{"n_layer": 10, "d_model": 224, "n_head": 7, "n_kv_head": 7, "head_dim": 64, "d_mlp": 1152, "vocab_size": 8059, "activation": "gelu", "norm": "layernorm", "norm_place": "post", "norm_eps": 1e-05, "positions": "learned", "qk_norm": false, "attn_scale": 0.125, "bias": "all", "tie_embeddings": true, "parallel_block": false, "init": "trunc", "init_std_qkv": 0.0154, "init_std_o": 0.0, "init_std_up": 0.0154, "init_std_down": 0.0, "optimizer": "muon_variant", "lr": 0.0038, "beta1": 0.9, "weight_decay": 0.067, "lr_head": 0.00722, "grad_clip": 1.0, "warmup_steps": 200, "schedule": "wsd", "decay_fraction": 0.904, "decay_shape": "linear", "final_lr_fraction": 0.05, "batch_tokens": 65536, "seq_len": 1024, "doc_mask": false, "train_tokens": 404900000, "steps": 6179, "dataset": "wikipedia_en"}
MLP neurons of a small language model. Each row is named by its layer, matrix (up: input weights) and neuron, and shows model dimensions 48-175. Each number is 200 + 20 x the weight over its row's rms, rounded and kept within 0 to 999.
After each neuron's rows, "fires in" lists the words (lower case) most often at its 100 highest values on Wikipedia text that the model never trained on. A number after a token or word is its count.

L2.up462,186,192,181,196,191,197,180,226,178,195,165,195,227,193,226,198,217,203,194,168,183,201,228,209,223,233,173,223,200,169,201,205,229,238,205,190,240,208,223,191,181,204,206,180,187,218,213,200,178,178,184,202,222,175,228,191,213,183,179,203,228,194,188,189,212,173,196,201,207,178,178,156,232,205,203,174,217,211,186,199,218,191,171,202,220,183,182,208,170,195,213,220,204,175,182,248,179,211,229,193,209,164,186,207,238,190,220,188,180,183,197,206,227,164,212,197,226,210,197,193,196,188,206,192,224,205,243,223
fires in: "all" 40, "any" 21, "some" 17, "a" 6, "someone" 4

L2.up635,210,205,164,192,208,194,206,195,210,205,168,201,194,198,220,215,242,208,180,170,202,223,216,197,204,203,204,222,235,204,210,186,190,222,221,190,203,190,208,188,154,167,189,176,187,191,185,256,199,215,163,203,206,203,192,192,214,216,180,205,202,176,229,221,217,187,170,206,199,181,211,197,194,149,250,179,293,195,224,207,197,185,193,199,204,190,198,188,216,193,163,226,218,168,221,258,221,189,203,184,207,219,177,230,224,222,179,221,187,203,210,174,156,187,192,206,191,211,179,182,234,211,181,175,209,226,199,181
fires in: "japanese" 24, "australian" 8, "queensland" 7, "australia" 7, "japan" 7, "malaysia" 4

L2.up485,222,184,170,186,205,218,164,211,202,170,197,162,212,181,214,179,215,208,221,214,152,183,199,220,220,187,203,180,213,182,179,211,185,201,206,209,179,193,143,216,192,222,219,213,224,194,196,200,237,206,247,175,174,174,227,191,184,216,195,169,203,188,203,214,225,239,199,185,197,181,189,197,232,200,144,166,163,203,204,217,184,190,161,148,190,191,212,218,218,183,215,202,213,201,193,227,211,209,226,222,236,171,194,181,212,183,194,207,196,189,255,200,233,179,199,170,218,208,201,196,191,202,208,202,181,220,202,217
fires in: "no" 28, "st" 15, "stakes" 7, "statistics" 4

L2.up882,216,198,204,190,216,208,213,207,188,194,199,183,188,177,211,166,204,215,181,210,217,217,181,270,229,199,178,214,180,174,213,204,186,188,222,205,171,190,161,218,200,222,169,174,220,218,223,253,224,209,232,237,203,204,172,238,193,194,214,212,222,195,198,219,213,200,204,211,184,211,233,189,195,170,213,179,185,219,195,204,195,199,196,198,206,209,197,207,222,208,240,205,209,164,204,190,198,200,214,179,210,200,197,170,183,174,188,219,149,180,191,205,234,189,211,208,184,203,190,213,174,169,184,218,172,163,211,172
fires in: "february" 32, "january" 15, "december" 8, "due" 7

L2.up856,189,171,175,204,224,216,192,148,237,207,201,214,202,200,205,174,216,190,204,198,210,165,248,204,214,206,203,191,228,238,204,188,206,165,232,219,197,172,198,193,177,205,216,169,173,215,233,145,164,208,215,190,180,170,215,203,196,194,194,199,255,232,184,185,194,198,200,213,185,229,218,207,226,208,214,195,181,177,226,219,203,205,222,163,208,165,216,248,244,220,210,201,210,196,203,203,188,213,205,217,174,182,237,228,219,205,240,197,195,204,170,212,173,204,204,216,199,177,201,183,180,202,202,190,218,234,193,171
fires in: "temple" 19, "union" 7, "village" 7, "built" 7, "stone" 6, "district" 6

L2.up235,199,194,200,229,199,217,181,198,239,196,226,209,221,192,215,220,183,196,206,205,220,170,195,199,186,180,221,210,216,217,203,207,214,237,216,179,227,215,192,187,186,175,213,226,193,214,189,218,248,220,212,169,203,154,217,236,195,196,223,191,174,167,222,184,253,185,176,216,177,204,153,214,184,186,199,166,200,194,182,218,170,215,178,220,178,177,160,221,180,232,216,178,201,185,219,246,211,217,168,194,219,227,190,197,220,197,225,183,186,185,193,199,209,174,203,187,208,191,210,201,212,230,152,206,210,186,182,173
fires in: "same" 24, "last" 14, "story" 9, "next" 8, "novel" 7, "single" 5

L2.up1133,182,197,167,243,186,209,211,203,182,246,230,201,164,205,208,220,205,224,199,220,216,216,208,190,255,212,209,198,196,187,165,240,208,211,211,222,205,202,175,194,199,214,217,207,183,168,183,159,226,163,172,198,195,232,218,205,218,179,176,195,188,195,195,187,223,215,212,173,201,193,190,197,199,181,204,208,215,222,193,208,216,208,215,172,207,210,220,227,233,189,215,204,260,209,207,211,176,208,163,203,161,211,233,208,202,166,199,186,189,178,174,208,216,184,184,226,211,211,193,205,217,206,211,231,172,209,197,178
fires in: "a" 100

L2.up173,217,212,215,231,226,191,181,183,186,208,199,190,214,179,196,197,174,218,210,208,181,213,215,188,205,182,201,145,172,223,190,198,196,185,176,208,190,163,180,190,209,196,194,188,247,207,205,222,211,172,204,188,169,207,200,169,209,195,238,210,166,238,199,206,210,223,248,245,182,162,207,193,158,203,227,198,226,180,205,179,200,194,182,194,182,196,187,183,183,206,205,201,186,202,215,220,202,222,210,164,185,208,203,204,204,186,175,163,204,172,197,184,212,165,170,187,244,186,182,214,205,187,221,199,175,160,218,201
fires in: "from" 13, "joined" 13, "working" 10, "served" 10, "serving" 7, "moved" 7

L2.up944,209,196,202,199,197,213,193,205,202,215,204,183,199,208,202,188,188,183,182,250,177,205,229,232,195,186,135,194,200,200,179,188,180,155,231,219,169,204,158,241,220,200,197,204,210,210,219,198,192,192,191,214,224,177,236,171,201,174,200,190,208,220,179,201,204,196,231,192,214,216,225,180,182,188,197,186,237,174,218,217,198,222,167,223,177,175,171,228,243,178,219,195,192,196,203,252,189,205,186,199,201,196,195,226,204,179,170,214,211,151,203,215,189,217,222,200,211,188,197,184,236,192,222,201,220,203,207,197
fires in: "politician" 17, "actor" 11, "minister" 9, "secretary" 7, "engineer" 6, "composer" 6

L2.up476,186,218,209,202,187,173,189,189,224,186,176,210,169,240,201,192,188,247,200,157,195,195,188,226,203,203,202,205,196,188,183,181,221,210,243,208,203,189,210,205,184,194,228,196,162,196,232,205,144,204,209,227,201,189,200,161,190,214,184,196,274,192,205,214,229,179,191,209,180,213,211,133,190,226,201,194,220,193,216,205,214,178,207,158,182,242,178,235,238,187,187,179,231,222,225,180,170,208,191,204,196,188,195,190,224,163,185,214,182,213,192,203,178,191,197,235,198,221,217,213,209,183,225,178,216,201,238,196
fires in: "local" 25, "my" 13, "royal" 7, "mythology" 5, "day" 4

L2.up953,176,164,187,184,221,167,225,184,173,221,210,168,194,201,194,221,190,214,231,174,232,223,227,222,196,209,186,205,187,191,183,174,214,201,206,191,197,192,188,212,208,227,239,217,235,159,213,183,179,229,178,187,193,176,225,185,194,223,219,191,203,197,209,205,197,177,182,199,210,208,194,206,170,168,201,243,227,187,209,216,187,209,199,208,160,218,232,188,199,207,213,197,196,257,202,163,215,194,227,204,180,205,211,226,202,189,156,151,190,201,179,150,162,200,217,206,214,231,192,239,165,207,196,218,193,210,195,205
fires in: "at" 78, "doctor" 5, "mount" 4, "dave" 4